config.toml
num_hidden_layers = 14
hidden_size = 192
num_attention_heads = 6
num_key_value_heads = 6
head_dim = 32
intermediate_size = 1024
vocab_size = 8192
hidden_act = "geglu"
norm = "rmsnorm"
norm_place = "pre"
norm_eps = 1e-06
positions = "rope"
rope_theta = 10000.0
rope_fraction = 1.0
qk_norm = false
attn_scale = 0.177
bias = "none"
tie_word_embeddings = false
parallel_block = false
init = "normal"
init_std_qkv = 0.0368
init_std_o = 0.0
init_std_up = 0.0368
init_std_down = 0.0
optimizer = "muon_variant"
learning_rate = 0.00268
lr_mult_o = 2.0
beta1 = 0.95
lr_head = 0.00629
warmup_steps = 200
schedule = "wsd"
decay_fraction = 0.631
decay_shape = "linear"
final_lr_fraction = 0.1
batch_tokens = [16384, 32768, 65536]
max_seq_len = 512
doc_mask = false
train_tokens = 291800000
max_steps = 8576
dataset = "wikipedia_en"
MLP neurons of a small language model. Each row is named by its layer, matrix (gate and up: input weights) and neuron, and shows model dimensions 0-127. Each number is 128 + 32 x the weight over its row's rms, rounded and kept within 0 to 255. A neuron's up and down rows have the sign that makes its largest values positive.
After each neuron's rows, "fires after" lists the tokens most often just before its 100 highest values on Wikipedia text that the model never trained on. A number after a token or word is its count.

L11.gate628 [106 153 171  63 115 126 123 114  44 156 122 147 118 105  72 111 181  94 155  68 138  86 106 129 155 118 122 132 108  85  75  89 131 114 143 111 143 126 146 121 140 109 156 145 143 168 105 109 130 156 163 131 185 188 144  74 132  86  86 118 182 131 137  69 113 101 163 155 129 138 115 121 113 126 147 165 177 150 145 174 211 142 134  80 138 158  91 179 154 168  75  77 116 153 193  99 188 147 143 173 110 127 136 122 142 106 142 126 199 158 129  98 104  54 196 128 110 127 188  55 127 116 137 150 108 182 166 136]
L11.up628 [ 66 162 255 146 125 115 114  57 160 152 141 117 127  73 142 119 103 147 113  66 139 136 105 151 155 133 130 189  41 138 181 134 136 145 119 174 209 113 133 174 135  92 149 140  97 150  82 107 107 153 155  74 196 151 171 147 151 115 101 135 173 128 162 157 103 142 139 140 106 125  90 150 161 177 150 133 134 147 115  97 145 138 158 129 127  85 136  56 164  79  73 123 134 100 104 141 121 190 154 140  83  81 137 159  96 117  82 146 133 124 139  97 131 117  93  95 110 113 172 167 106 157  91 102 111 147 131 104]
fires after: " on" 25, "\n" 10, " |" 8, "{" 7, "On" 5, " (" 5

L2.gate661 [156 129 140 129 108 118 154 122 213 119 125 192 117 174 150  91 109 148  84  96  89  55 131 107 130 115 168 158 107 108  72  92  75 125 115 146  82 131  58  96 140 136 103  88  92 111 127 169 143 143 165 131 159 135 109 143 124 182 121  94 147 143 121 147 130 125  93 105 142 180 124 102 101 161 187  62 134 100 141  80 154 101  37 120 118 133 110 161 130 114 125 183 115 153 146  94 124 141 106 115 129 147  58 168 134 143 182 136  86 166 118  89 133 104 150 154 164 123 183 131 109 127 114 115 174 103 135 106]
L2.up661 [148 116 157 104 149 131 164 136 124 111 102 135 100 131 160 184 105 173 132 109 163 146 153 139 200  91 160 140 128  62 124 135  89  95  92 117 133 142 110 116  90  96  85 118 139  70  99  89 114 116 109 200 124 115 113 111 171 163 153  86  90 109 132 119 144 118 174  89 140  96 121  96 194 113 125 148 104 136 156 222 106 123 172  47 105 134 131 128 134 163 148 107 120 133 113  81  77  97 153 143 139 116 156 147 143  80 112 131 117 125  88 148 163 146  94 124 141  79 175 135 123 143 131 131 130 140 107 147]
fires after: "\n" 83, "-" 16

L2.gate447 [156 143 136  92 178 150 126 138 141  99 116 166 140 122 114  74 132 116 136 138 109 144  57 137 106 140 132 104  98 123 149  97 123  79 131 169 133 110  84 116 117 158 108 116 101 112 112 136  92 164 155 109 151 126  88 120 162 138 151  96 141 144 122 114 113 122 107 155 125 136 129 118  77 120 138 107 112 130 171  97 169 107  21 118 105  30 140  91 141 108 116 119  58 126 148 138 164 131 108 149 158 148  83 166 144 135 141 104 131 143 132 127 114 115 170  58 111 141 201 224  26 164  43 151 164 113 124 128]
L2.up447 [139 136 137 114 155 125 173 141 141 197 124 165 160 158 102  49 136 158 115  74 207 138  81 146 108 107 156 122  99 100 108 148  99  95 133 164 167 156 123 139 106 135  99 152 122  91 101 125 109 120 147 146 146  95 101 102 185 142 122  67  72 180  99 133 112  59 147 139 159  95 158 153 145 101 144 166 146 143 150 149  66 122 156 100  77  93  54 125 113  59 114 167 129  96 100 103 155  84  97 104 114  97 136 167 140  97 103 156 145 125  76 104 130  92 133 109 135 136 185 136 119 142 119 174 133 120 142 115]
fires after: "\n" 100

L5.gate784 [166 154 160 116 126 170 120 145 115  81 151  61 133 128 125 171 116  77 142 106 129 137  53 135 120 117 170  92 185 134 118  93 147 103 122  77 124  40 115  96 146 161 134  97 165 184 115 107 119  99 146  93 161 165  88 119 112 151 119 111 136 136 162 105 116  98 101 132 155 120 211 108 145 126 114 136 130 115 152 137 146 156 105 142 114  96 167  65 103 109 155 122 134  59 135 144 168 184 186  82 212 148 187 151 150 130 101 134  75  19  83 105 120 109 112 109 102 152 125 133 182 145  72  88 122 164 112 134]
L5.up784 [119 134  91 142 152 165 137 129  77 164 126 125 100 186 152 105 175  94 120 119 120 157  83 134 160 150 100 177  74 133  79 149 133 125 188 171 150 113 105 180 116 103  80 131 192 177 125 129 190 112 211 110 144 178 135 175 122 138 116 134 170 162 150 110 118 206 136 152  95  67 123 170 143 141 168 166 127 174 145 160  78 120 165 123 158 142 156 126  74 184 121 113 153 135 122 165  99 141 115  96 173  72 152 123 143 170 120 198 101  91 129 148 124 125 133 139 176 130 134 104  86 156  87 102 151 127 157 114]
fires after: "\n\n" 100

L5.gate573 [127 117 119  71 111  97 121 125 130 130  60 152  94 132 114  78 152 101  84 119  88 167  86 105 112 131 131  67 178 132  98 113 140 166 126 108  82 179 155 164 134 119 157 168 142 150 137 136 152  50 167 118 140 122 123  98  25  74 139 130  83 147 161 104 107 120  85 124 127 161 160 123  70 117 129 148  97  64 168 100 109 164 130 105 176 156 184  75 118 181  75 134 122  97 157  76 110 125 138 149 101 118  92 189 138 144 171 114 172 110 177 149 130 104 140 153 129 156  72 119 143 119 118 125 216 146 144 147]
L5.up573 [147  58  96  59 150 113 147 124 125 106  76  98 100  77 112 102 152 139 132 117 138 174 125 103 131 132 121  73 128 136 119 117 146  98 160 135 157 140 135 121 175  88 113  92 167 167 166 152 143  82 144 133 207 137  94 141  94 141 159 147 161 128 134 126 156  90  99 124 135 170 125 124  97 131 117 113 101 104 116 123  90 111  74 166  62 102  99  75  92 123  64 152 128 117 140 123 109 144 181 136 107 107 118 178 168 155 185 154 164 121 114 157 103 164 142 142  97 128 107 119 110  78 117 150 165 131 172 186]
fires after: "." 20, " " 12, " ." 8, " (" 7, "{" 6, " p" 5

L9.gate599 [129 106 100 101 139 139  92 150 176  71 116 157  74 167 125 145 135  74  81 106 129 113 117 134 146 156 100 149 133 111 103 176  75 103 111 161 136 176 102 124 155 122 137 150 102 113 116 113  67 143 143 137 142 169 102 103 183  91 110 136 122 140 114 176 102 117  88 164 120 133 112 158 108  74 132 158  83  89 160 129 140 104 165 170 155 132  69 100 175  75 112 122 138 111 178 152 155  80 123 143  60 152 143  58 152 107 121 102 112 141  91 142 155 135 167 187 115 107 155  96 159  93 149 144 147 138  91 102]
L9.up599 [106 128 132 102 176 160 125 150 172 154 125  91 147  81 161 112 122 110 123 157 154 144 126 122 211 128 179 143 161 101 172 168 123 155  84 152 133 127 144 125 104 114 123 159  95 109  65  42  94 144 145  23  86 125 136 125  82 149 123 155 138 126  82  81 112  77 102 108 134 114 130  71 124  51 156 195 145 121 126  70 127 113 107 130 148 150 123 150 144 165 125 146 114 102 144 123 100 126 145 160 175  48 115 113 135  99 179 185 138 149  39 155 144  99  86 133  98 151 116 143  82  93 122 135  89  88  93 139]
fires after: "," 41, " and" 8, " not" 5, " but" 4

L3.gate521 [ 75 178 127  97 100 154  81  99 138 172 181 158 158  99 154  96  71  68 127 196 113 135 158 117 131 106 130 138 111  91  93 146 114 103 118  93 124 146 171 190  86 134 166 118  92 123 125 115 147 118 103 156 163 170  98 146 152 158 136 139  70 154 102 152  98 114  80 139 103 161 113 185 105 112 141 138 196 127 161 110 116 120 134 136 145 144  92 138 132 175  85 180 134  90 115 147 148 129 105 140  61 201  94 119 127 150 105 137 170 116 144 156 174 152 156 151 133 131 132 162 162 130 124  78 181 108 159  91]
L3.up521 [ 89 137 140  76 156  88  85 174 133 126 150 173 102 116 141 108 151 133 160 110 106 156 117  90 102  96 113 123  94 119 108 153 102 128 118 166 190  95  82 130 110  97 105 178 148 164 167  80 147 147 145  90 132 159  82 174 140 133 121 113 182  58 144 122 108 145 105  97 111 143  62 148 116 145 139 160 163 186 111 167 102  80 149  42 149  97 139 114 195 149 126 139 104 144  99 139 148 106 114 151  79 175  93  98 136 148 162  61 150 106 141 168 126 149 111 170  85 196 148 151  47 111 119  72 179 109 134 176]
fires after: " |" 47, "-" 11, "." 9, "|" 7, " m" 5, " (" 4

L5.gate688 [ 76 139  96  56  83 137 145 138 132 103 115 140 140 132 115  71 110 111  85 112 157  94 101 107 166 108 119 145  83 170  98 152 142 123 135 154 102 105  93  77 106  84 107 108  92 150 119 110 158 112 187 146 136 117 144 184 117 163 151 141 107 114 134  99 100 187  90 126 148 146 108 146  93 128 114 131  93 140 178 182 113  79 124 140 105 137 135  71 126 105 106 242 168 152  93 155 109 121 109 108 124 113 112 131 111 192 161 119 121 137 122  70 176  70 134 189 141 143 138  66 171 133 145 139 113  90 130  76]
L5.up688 [107 116 129  69  96 142 136 102  45 117 132  69 150 216 126 128 120 119  98 131 147 151  67 139 136  72 157 104 128 137 130 122 127 117 116 115 103 100 110  94 150 138 121  99 103 176 142 130 117 126 153 103 152 164  62 152 100 119 124 103 178 127 113  53 180 131 111 110 142 161  71 128 171 118  89 150 121 177  89  86 133 125 213 133 104 107 113  92 105 102 121 146 102 121 133 121 112 136  95  86 149 107 118 138 111 145  60  76 181  83 103 134  96  56 173 131 127 105  99 145 171  73 117 149 154 122 192  48]
fires after: "-" 67, " (" 11, " the" 5

L4.gate844 [101 133 142  89  86 139 144 167 174 125  76 158 115 131 165  74 131 115  99 181  63 145  80 151 159 147 136 148 122 157 101 151 167 104 193 134 125 138  95 152 110 111 125 185 128 155 164  84 148 137 128 135 144 173 147  63 125 156 115 164 130 131  96 105  91 163 146 143 118 118  99 129 158 129 102 172 117 229 152 158 111  80 101 111 143  83 110 119 154 167 190 121  63 108 135  83 131  77  91 115 103 137  87 145 148 117 144 119 127 115 150 161  87  90  96 121  99 160 178  41 123 153 112  82 112  93 124 166]
L4.up844 [ 99 149 195 115  78 161  76 114 127  85 123 151 112  76 104 115 129  99  93 167 136 217  74 147  94 143 150  77 148 193 144 133 130 109 162 156 117  94 117 103 101 112 119 128  74 197 120  35 108  94 162  95 104 124 145 138 135 143 148 111 119 108 148 124 109 127 130 154 138 125  98 159 120 156  93  97 105 174 159 163 105  75 118 142 120 121 168 115 179 132  84 172  51 104  72 161 144  83  80 136 118 161 138 155 124 106 200 162 130 160 140  89  50 180 128 104 139 185 145  66 124 115 127 129 146 103  84 147]
fires after: ")" 40, "-" 13, " =" 9, "z" 6, "ić" 4, "\n\n" 4

L5.gate608 [141 103 161 147 116  84  63 108 128 116 132 102 118 103 131  54 128  96 137  91 127 138  98 140 142 154 121 154 135 110 124 156 136  93 141  67 146  66 128 176 111 146  89  31  92 114 140 131 134 123 150 139 102 127 100 218 120  61 148 169 159 158 161  82 140 111 120  94 163  89 101 133 112  96 102 144 105  89 218 129 108 199 111 139 170 104 140 114 133  78 196  81 108 145 125 157 188 128 110 117  88  98 144  95  79 100 117  82 154 121 118  92 148  74  71 128 130 145 128 137 157 132  89 111 127 128 135  78]
L5.up608 [119 155  94 154 187 168 129 103  81 138 160 136 248 122 140 110 208 118 117 157 198  86 123 140 115 134 136 142 158 101 124 106 127  88 169 155 118 139 123 126 144 197 105 120 147 146 124 165 143 129 146 105 116 173 162 167 161 112 151 127 108 202 176 112 105  95 166 134  89 125 150 150 180 143 137 137 132 171  74 169 131 154 154 159 118 107 157  79 154  86  96 144 100 127 117 143  89 149 111  72 184 111 147 137 172  98  68 166 103 129 134 130  87 165 103 112 100  93  74 147 156 138 103 133 124 197 178 130]
fires after: "\n\n" 100

L11.gate399 [ 89 141 176 125 108  91 124 174 138 141 138 143 120  81 161 110 170  81 153 149 121 131 165  81 144 162 154 102  91 135  98 151 144 184 100 160 151 137 168 147  90 155  77 136  88 156 199 129 181 110 135  63 100  72 157 162 114 122 141  71 110 113 133 154  90 151  99 176 176  61 120 155 100 162 104 124 131 143 139  98 199 166 190 155 159  89  73 144  84 118 117 191  96 156 126 135  97 125 108 148 120 220  79 135  99 105  40 153 115 152 111 107 151  93 169  99 106 135 127 109 150 116 111 152 163 116 161  76]
L11.up399 [ 95 105 157 103 148 121 132 149 109  68 132 167 173  65 177 160  79 154 113 117 114 103 158 116 125 190 154 164 103 133  88 170 170 171  94 107 144 154  77 123 145  84 142 132 111 170  76 116 119 122 109 144 137 213 177 185 129 103  97  91 140 147 124 131 145 141 111 124 166 102 119 131  95 143 174 125 104 129  67 127 124 156 141 116 128 168  90 124  79 124 137 173  71 112  69  92 206 105 132 129  97 132 110 123 103 118 147  83 116 123 124 137 114 109  84 141 134 211 141 144 130 100 106 176 168 127 145  90]
fires after: "|" 77, " |" 23

L4.gate868 [105 169 177 143 109 101  48 142 143 151 107 143 112 107 164 140 144 121 211 105 179  99 143 115 120 118 116 114  75 189 138 164 141 148 158 123 111 116  96 123 134 140 119 128 159 148 198 169 129 128 142 133 167  86 160 171 147 111 147 117  64 133 133 132 135 137 125 146 140 113 115 116 113 140 112 153 116 123  98 170 118  81 121 155 124  85  46  90 148  98 125 169 139  93 185 125 151 144 126 145 179  84 106 138 152 109  54 170 110 108 171  73 128 114 148 150 113  85  98  96 202 145 190  98 132  85 133 120]
L4.up868 [133 202  95 162 118 128  96 123  95 159 100 136 155 100 142 140 159 108 122 173 186 125 108 119 127 150 148 151 126  87 101 174 111 107 125  91 163 165 135  89 163 116 111 113 100 138 112 127  93 152 100  91 139 155 167 134 112  96  66 160 172  87 126 135 179 158 130 150 127  86 103 158 105 152  65 177 115 116 155 122 147 165  41 189 150 122 108 115  86 117 152  83 135 118 125 150 155 112 116 137 195  94 130 121 127 168 138 194 180 131 140 153 164  85 137 150 148  79 145 106  95 103 132 102 105  61 164 167]
fires after: " /" 35, " (" 14, "(" 8, " |" 6

L5.gate478 [154 153 203 101 106 160 143 129 188 128 162 183 136  86  76 129 180 119  55 126 130 146  62 113 128  95  86 134 172 125  92 132 112 146 203  71 160 159 150 143 132  87  95  83 167 140 167 205 135  97 101  88 114 196 131 135 168 136  95 122 160 123 123 133 101 139 110 136 105 145  96  90 123 100 158 152  52  94 144 141 125 104 123 140 144 146  96 119 185 151 113 185 145 185  93 153 156 103  94 143 121 125 127 128 101 198 147 116 141 100  86 164 151 154 148 131 138 176 185 111 125  95 172  98 158 163 207 103]
L5.up478 [122 128 129 137 110 131  77 104 159 110 141  80 163 171 106 118 128 120 119 113 141  84 111  94 133 144 103 113 162 140 107 162 150 174 163 135 128 139  99 118 161 164 134 127 171 211 174 182 156 142 141 132  89  87  93 151 108  93 179 115 116 145 122 135  58  90 103 149 102 132 176 141  97 126 117  72  89 102  48 137 115  91 116 139  42  89 119  22 133 124  68 134  96 118 148 116 122 135 121 116 135 150  89  71  88 152 103 125 193 149 113 179 126 123 173 255  90 153 130  82 155 130 136  87 156 102 122 119]
fires after: "," 29, " (" 14, "-" 14, "\n" 6, " Mi" 4, "." 4

L2.gate61 [175 166 108 150 111 113  78 122  98 100 137 132 161 119 100 122 105 128 158 104 104 124 107  70  84  88 148 148 164 151 172 123 117  36  97 153 139 151  90 123 185 148  80 192 117 146 150 121 129 121 191 144 155 129 159 124  84  85 158  90  86 162 174 148 153 110 116 120 133 113  86  79  74 132 173 131 134  90 109 113  68  63 154 132 153  99  86 139 147 166  48 157 114 121 171 143 102  42 148 127 159 161  45  97  89 141 143 136 112  99 132 139 135 153 116  70 142 147 140 171 135 172 107 124 117 128 130 109]
L2.up61 [ 80 126 165 141 182 144 134 164 151 165 129 142 142 141 115 147 111 205 141 149 140 135 187  94 186 130 153 175  75  81 120  98 110  91 111 122 145 193 124 149  84 142 101 190 111 108 139 142 138  68 105 129 123 102 172 123 156 130 134  86 113 106 158 129  89 173 123 156  88 143 124 185 116 116 147  77 147  77  92 174 199 117 139 103  96 159 154 116 165 141 120  96 143 103 153 104  83  65 169 100 144  94 148 150 169 134 142 133  83  76 219 113 161 156 139  85 149 111 154 168 139  98 153 149  95 125 118 150]
fires after: "\n" 59, "-" 14

L8.gate651 [120  85 159 179 147  98 132 138 113 115  73  71 122 139 100 166  47  55 134  94 136 140 158 141 118 111 123 110 123 190  55 158 152 120 165 124 124  85 154 126 183  85 105 121 108 148 118 130 132 124 150 141  97 134 161 179 187  76 142 135 140 148  97  92  94 116 119 123 164  84 187 156 126 128  85 128 186  92 154 189 163 129 138 117 121 157 151 142 147 128  77 144 144 194 130 115 182 144 122 152 122  99  75 160 137 163 146 107  94 138 134 134 134 104 180 188 153 134 132 109  90 107 145 110 159 180 116 114]
L8.up651 [106  58 170  71 150 127  97 110 132 148 176 114 113  78  94 148  94 142  65  78 140  55 144 151  60 190 127 141 126 105  84  53 113 141 132  95 157 131 130 128  96 109  93 184 126 109 136 128 100 154 154 165 122 116 175 153  88  87 150 126 127 160 103 145 160 169 104 116 157 129 140 109 163 100 116 125  79 111 176 127 149 122 130 139 113 139 150 118 155 126 137  95 175 127 118 131 176 168 112  58 138 123 135 111 178  87 103 144  90 131 157 100 213  60 116 123 142  91 134 131  86 179  72  89 143 162 139 173]
fires after: " on" 49, " On" 12, "On" 11, " September" 4

L2.gate453 [164 161 115 111 186 113 104  41 120 137 122 145 135 123 114 126 168 152 139  98 107 158 116 142 141 102 111  78 117  94 160 146 148  53 130 145 139 123 109 163 134 135  85 111 106 164 124 180 111 146 138 114 168 115  73 116 141 175 178 137 149 138 121 172 128  97 120 138 133  86  98  62 146  83  62  78 145  83 167  71 188  73  67 146 133 131 139 164 116 102 116 119  78 146 196 132 143 127 117 163  96 106 111 132 137 142 111 112  96 137 148 141  67 132 123 130  92 141 208 166  87 133  93 135 195  83 125 111]
L2.up453 [102  89 171 125 145 112 165 129 135 147 100 150 158 108 141 123 108 147 158  98 220 147 183 134 111 106 160 131  92  75 161 185  97 127 129  81 183 163 135 152 112 144 123 145 146 129 122 134  89 130 119 179  99 153 125 109 136 142 100  74 107 126 140 143 163 121 165 119 136  91 192 179 190 128  50 146 139 118  92 114 139 125 182 112 113 113 136 147  79 136 180 142 166 109  74  86  89  96 120 106 146  82 123 179 105  82 118 139 114 123  95 135  89 179 152  81 126  92 153 129  90 111 114 121 114 110  92 111]
fires after: "\n" 100

L8.gate891 [171 206 130 184  98 102 120 117 200  95 122 172 160 140 144  90 149 125 117 100  78 119 108 105 112 123 116 132 131 197  92 162 122 162 111  84 142 104 145 147 106 135 178 132  85 123 170 119 220  78 112 105 121 114 120 148 133 166 106  77 106  99 134  66 138 137 161 134 106 122 155 135 151 145 199 100 114 182 121 163 111  90 191 167 139 164 139  66  88 139 157 177 119 162  93 149 120 103 144 108 168 178 155  87  94 126 113 128  98 142 172 140 121  59 140 142 181 170 164  92 114 193 121 119 161 163 134 126]
L8.up891 [176 174 129 129 135 147 128 101 121 116 149 190 129 112 125 139 141 111  84 108 143 206  93 123 164 162  97 119 125 151 147 112 106  84 107 117 104 138 106 124 144 116 133 134  94 202 104 123 173 112 134 103 134 144 159  90 161 196 129 162 101 141  96 172  71 163 141 140 152 168 125  71  95 185 117 129  90 141 161 177 126 129  81 129 158 100  97 132 116 134 153  98 152 215 114  87 171  77 117 130 124 196 185 159 138  83 135 151 133 174 161 112  86  84 156  95 161 149 148 184  86 196 143  52 105 122 139 148]
fires after: ")" 37, " was" 15, " is" 13, " =" 11

L2.gate518 [129 177  90  94 137 127  94 159  92 108 230 103  81 138 196 138 121  60 120 140  73 136 145 191 135 120 131  91 155 108 196 174 129  83 123 122 112  86 165 137 164 123 148 139 110 140 118  80 137 132 186  93 239 108  61 151 143 123  86 189 157 134 130 120 170  99  95 162 134 102  98 125  81 101 145  95  86 120 107 179 123 107 105 108  77 161 150 167 180 119 134 108  93 172 172 132 105 126  96 130 151 142  97 145 139 112 155 136 115 134 143 107 142 117 122 177  78 158 147 128 137 186 101 120  99 113 175 160]
L2.up518 [ 95 180 122 117 139 123 108  84  88 103 160 195 108 104 134 125 125 134  83 148 124 158 140 139 132 101 110 112 127 167  90 160 112  80  99 137 136 102 125 151  86 164 167  93 102 125 114 112 156  82  98 147 114 118 163 120 130 103 135 106 118 139 134  84 102  73 157 146  88 144 177 187 153 109 120 116 115 150 120 207 193 114 166 115 142 108 152  74  91 107 158  93 134 103 132 111  60 134 142  83  98 145 110 127 179  93 163 126 115  87 117  70 164 190 153  90 143  79 130 211 147 114 127  81 124 101 148 100]
fires after: "-" 60, " was" 7, " R" 4

L5.gate745 [108 159 120 151 137 172  95 139 125  97 165 101 104 146 170 135  96  78 155 108 113 182 112 146 167  96  89 101  76 165 106 131 156 131 110 150 121  61 136 144 143 127 118 104  89 111 120 149 105  65  91 117 161  90 168 183  86 118 128 167 139 150 118 122 151  80 109 140 132 123  89  88  76 152 159 142 132 119 111  85 132 128 163 110 118 173 130  84 143 115 145 167 128 152 166 157 218 149 112 158 117 108 139  88 115 143 127 104 139 152 180  84 177 151 101 111  90 117  60  74 108 130 132  92 131 119 151 137]
L5.up745 [128 173 151 173 162 106 133 108 137 113 185  71 174 112 165 112 139  96 175 132 140 198 111 112  99 137 137 109 131 140 138 127 147 135 157 108 131  62  99 120 124 118 114  94 117 125 121 121 100  61 147 161 125 181 108 121 111  98 113 112 106 171  97  91 142  69 111 133 105 142  84 121  84 122 107 148 173 123 103 175 111 114 128 135 130 208 148 107 116 133  93 144 154 144 102 122 178 153 116 176  94 108 144 101 117 165  93  64 161  38 108 133 174  77  81 107  68 137 121 179 116  83  52 151 158  94 143  54]
fires after: " (" 31, "-" 18, "=" 7, " \"" 6, "\n" 5, "\n\n" 4

L5.gate993 [116 102 107 159 126  85 118 144 152  87 109 155 105 103 126 127 100 159 124 109  84 120 151 108 134 140  69 127 142 149  48 128 119 149  61 140 119 124 161 112 178 115 135 108 105 177 128 146 165  86 163 129 100 114 106 164  99 102  97  96  75 146 179 169 129 146 103 146 108 131 196 114 102 208 135 174 127  58 138 113 110 100 133  76 144  79 131 188 175 119 114 148 125  60 122 108 101 153  74 120 133  73 100 109 155 136 136 111 107  82  73 114 105 138 152 162 139 114 132 121 169 127  92 138 179  89 114 130]
L5.up993 [145 124 120 118 121 160 137 127 109 133 147 131  53 115  39 125 116 158 149 159 168 120 123 134 159 140 168 140 164 166 108 125 131 134  67 108 127 130  94 134 166 100  72 115 167 141  93 157 144 117 139  92 124 174 118 174  67 123 122  94 103 102 159 124 149 145 160 113  84 112  75 140  82 200  97 154  92 123 145  68  73 111 114 102  98 114  79 108 203 184 108 164 154 149 129 156 192 151  60 154 150 158 133 129  74 109 106 146 143 137 120 105 118 155 163  89  91 177 123 126 113 139 106 134 148  84 107 105]
fires after: "-" 25, " (" 18, " \"" 11, "–" 10, "." 6

L5.gate26 [110 145  96 172 111  83 141 172 113 175 150  96 102 170  84 118  61  94 121 158 110 156 125 126 135 160 171 112 115  86 101 112 183  89 122 122 161 158 122 137 152 141 108 102  90 188 150 165 140  87 137 113 122 119 142 144 188  84 142 151 159 155 149 148  78 113  90  80 122  91 140 182 108 153 135 217 117 100 135 171  58  94 150 121 113 158 119 123 137 161  99 139 154 132 145  93 151 124  89 145  92 151  83 193 125 132  47 132 175 152 119 144 145  90 115 124 153 134 134 124 142 145  51 167 155 110 202 148]
L5.up26 [144  90 113 109 143 127  95 138 146 100 112 111  94  86 126 156 127 143  59  99  98 115  74 155 149 146  77 130 156 108 184 145  99 147 132  94 136  80  95 101 148 108 107 131 138 227 129 166 164 103 149 149 129 100  89 106 169 128 140 177 128 137 205 150 107 159 155 150 163  99 129  95 136 129 195 165 120  73 133 106  93 129 113 166 170 111 118 145 180 124 117 110 110 114  95  82 101 111 122 168 187 180 112 141 175  91 188 117 118 139 141 115 118 146 119 253  73 164 154  86  85 153 106 180 186 130 191 120]
fires after: "\n\n" 40, " (" 21, " \"" 9, "-" 8, "." 5

L5.gate530 [165  87 115 127 119 126 102 165 151 148 106 123 127 188  85  88 101 112  89 161 142  97  75 117  81 156  89 137 106 120 161 117 121 101 175 146 126 150  51 100 135 159 128 166 139  93 161 183 169 123 167 112 146  94 125 130 114 113  57  75 125 150 144 147  62 164  90  82 123  84 118 151  89 132  75 142 110 112 185 157  96 165 178 122 133 103 139 137 148 127  80 174  83  66 109 120 106 128 107 116  60  66  76 135 138 158 112 120 101 118 139 160 203 111  93 200 102  68 152  96 159 137 158 113 182 136 195 113]
L5.up530 [125 146 153 117 184 113 121 161 112 106 103  91  90 124 110 117  66 129 108 169 193 156  91  94 141 142 154 171  62  98  97  94 119 166 163 169 153 117 132 141 147  93 161 136  85 174 116 145 146  98 117 167 157  56 138 149 107 116 161 142 107 128 151 105 111 117  76  61 141  99 186 222 153 103  74  97 154 106  72 166 151 116 143 138 126 143 105 163  80 105  76 198 109 137 108 102 155 108 152  99 110 165  86 130 120 164 207 144 131 141 105  71 143 115  66 120  76 148 180 139 158 118 129 150 165  97 157 148]
fires after: "-" 38, "." 12, " (" 10, "," 8, " \"" 4

L8.gate395 [134 151  88 140 108 139 110 107  93 133 128  99 111  97 142 132 166 152 119 143 102 113 143 179 121 190 156 124 150 120  83 136 159 147 214 178 123 145  39  82  96 159 138 121 122  68 138 115  86  76 184 200 127 213 168 121 102  74 129 123 124 155  69  86 113  95 139 112 141 165 123 163 136 122  77 109 120  93 176  98 131  92 162 131 145 136 148  64 106 142 122 149 126 135 111 177 112 162 139 163 116  92  90 136 127 136 126 127 169 158 143 103 112  98 153 132 115 151 104 129 104 105 113 107  71 184 169  88]
L8.up395 [142 174 158 153 107 114  96  63 116 122 146 194 199 101 142 100 165 105 128 113 171  85  95 105 110 221 131 117 132 141 117 154  87 104  91 111 164 167 166 139  99  73 141 117 120 104 162 133 190 111 186 171 101  92 119 137 149 144 118 130 147 142  93  72 144 131 126 111  93  97 102 239  80 148 103 160 174 123 122  86 117 111 106 172 137  62 121 113 101 147 142  78 124 131  76 108 137 105  87 172 102 114 118 116 152 129 132 159  87 133 121  97 117 110 115 117 173  87 120 149 101 179 100 100 123 149 187  72]
fires after: " |" 69

L5.gate545 [115 134 155 171 126 155 143 131  94 115 155  81 109  47 142 148 132  89 176  81 157 116 120 115 140 105 139 134 112 113 197  78 138  63 113 116 123 105 133 105 107 148  55 107 165 187 175 122 171  93 107  87 144 148 143 142 127 104 164 109 126 132 136 133 112  63 118 122 153 120  76  93 106 178 166 128  78 127  39 141  90 160  97 129 107 145 105  79 172 165  69 176 136 100 135 138 138 150 122  96 166  91 120 141  69 134 129 207  96 145 102 146 159 156 152 162 133 123 101 123 106  93 116 169 178 155 188 124]
L5.up545 [230 186 132 113  93 143 149 173  78 135 135  88 152 119  99  77 123  88 152  94 141 149 132 142 140  85  77 116 133 110 143 160  81 119 167 148 145 106 151  83 181 134 127  83 107 159 116 152 109 139 136 176 147 154  92  86  86  92 116 113 146 125 140 107 134 149 100 112 145 182 108 148 128 132  72  95  94 139 128 146 161 103 167 118 163 129  91 167  54 152 123 162 124 150 163 165 112 142 147 153 122 103 122 178 120 211 132 127 145  44  93 137  69 157 153 132 125 151 101 138 124 134 129 139 106 120 134 110]
fires after: " (" 36, "/" 13, " \"" 9, "\n" 7, " Rec" 4

L8.gate522 [123 139 140 119 189 173 130 138 147 176  85 127  99 130 132 146 129 109 137 126  84 172 152 115 148 164 120  88 133  70 120 195 146 113 150 150 181 144 113  99  90 100 111  91 112 111 144 107 136 151 103 121 116 127 171 121  43 116  99 189 160 162  35  89 131 109 169 150 154 146  75 143 112 172  96 150 151  99 111 143 114 170 128 120 114  51 135 127  76 130 208 165  90 146  86 138 116 146 162 140 164 120 131 140  25 106  76 129 114 117  80 157 153 104 149  96 183  96 118 119 118 135 137 125 145 115 156 161]
L8.up522 [ 71 137 126 131 127 182 119  99 141 110 129 136 125 122 152  76 119 160 148  82 139 101 101 113  93 181 163  66 182 123 122 146 196 133 151 122 130 158  95 126 172 125 123 148 129 141 121 154 122 135 102 113  96 168  58  70 199 125 103 133  56 136 135  74 124 178  99 138 132 131  99 158  76 167 127 109 133  89 140 104 108 160 136 161  87 124 140 123  97 129 117 100 145  91 119 100 135 113 119 176  81  65 138 167  83 135 107  96 117 135 105  93 187  93 118 173  63  80 118  70 128  72 142 113 154 135 156 175]
fires after: " |" 27, "," 21, " and" 17, " of" 8, " as" 4, " –" 4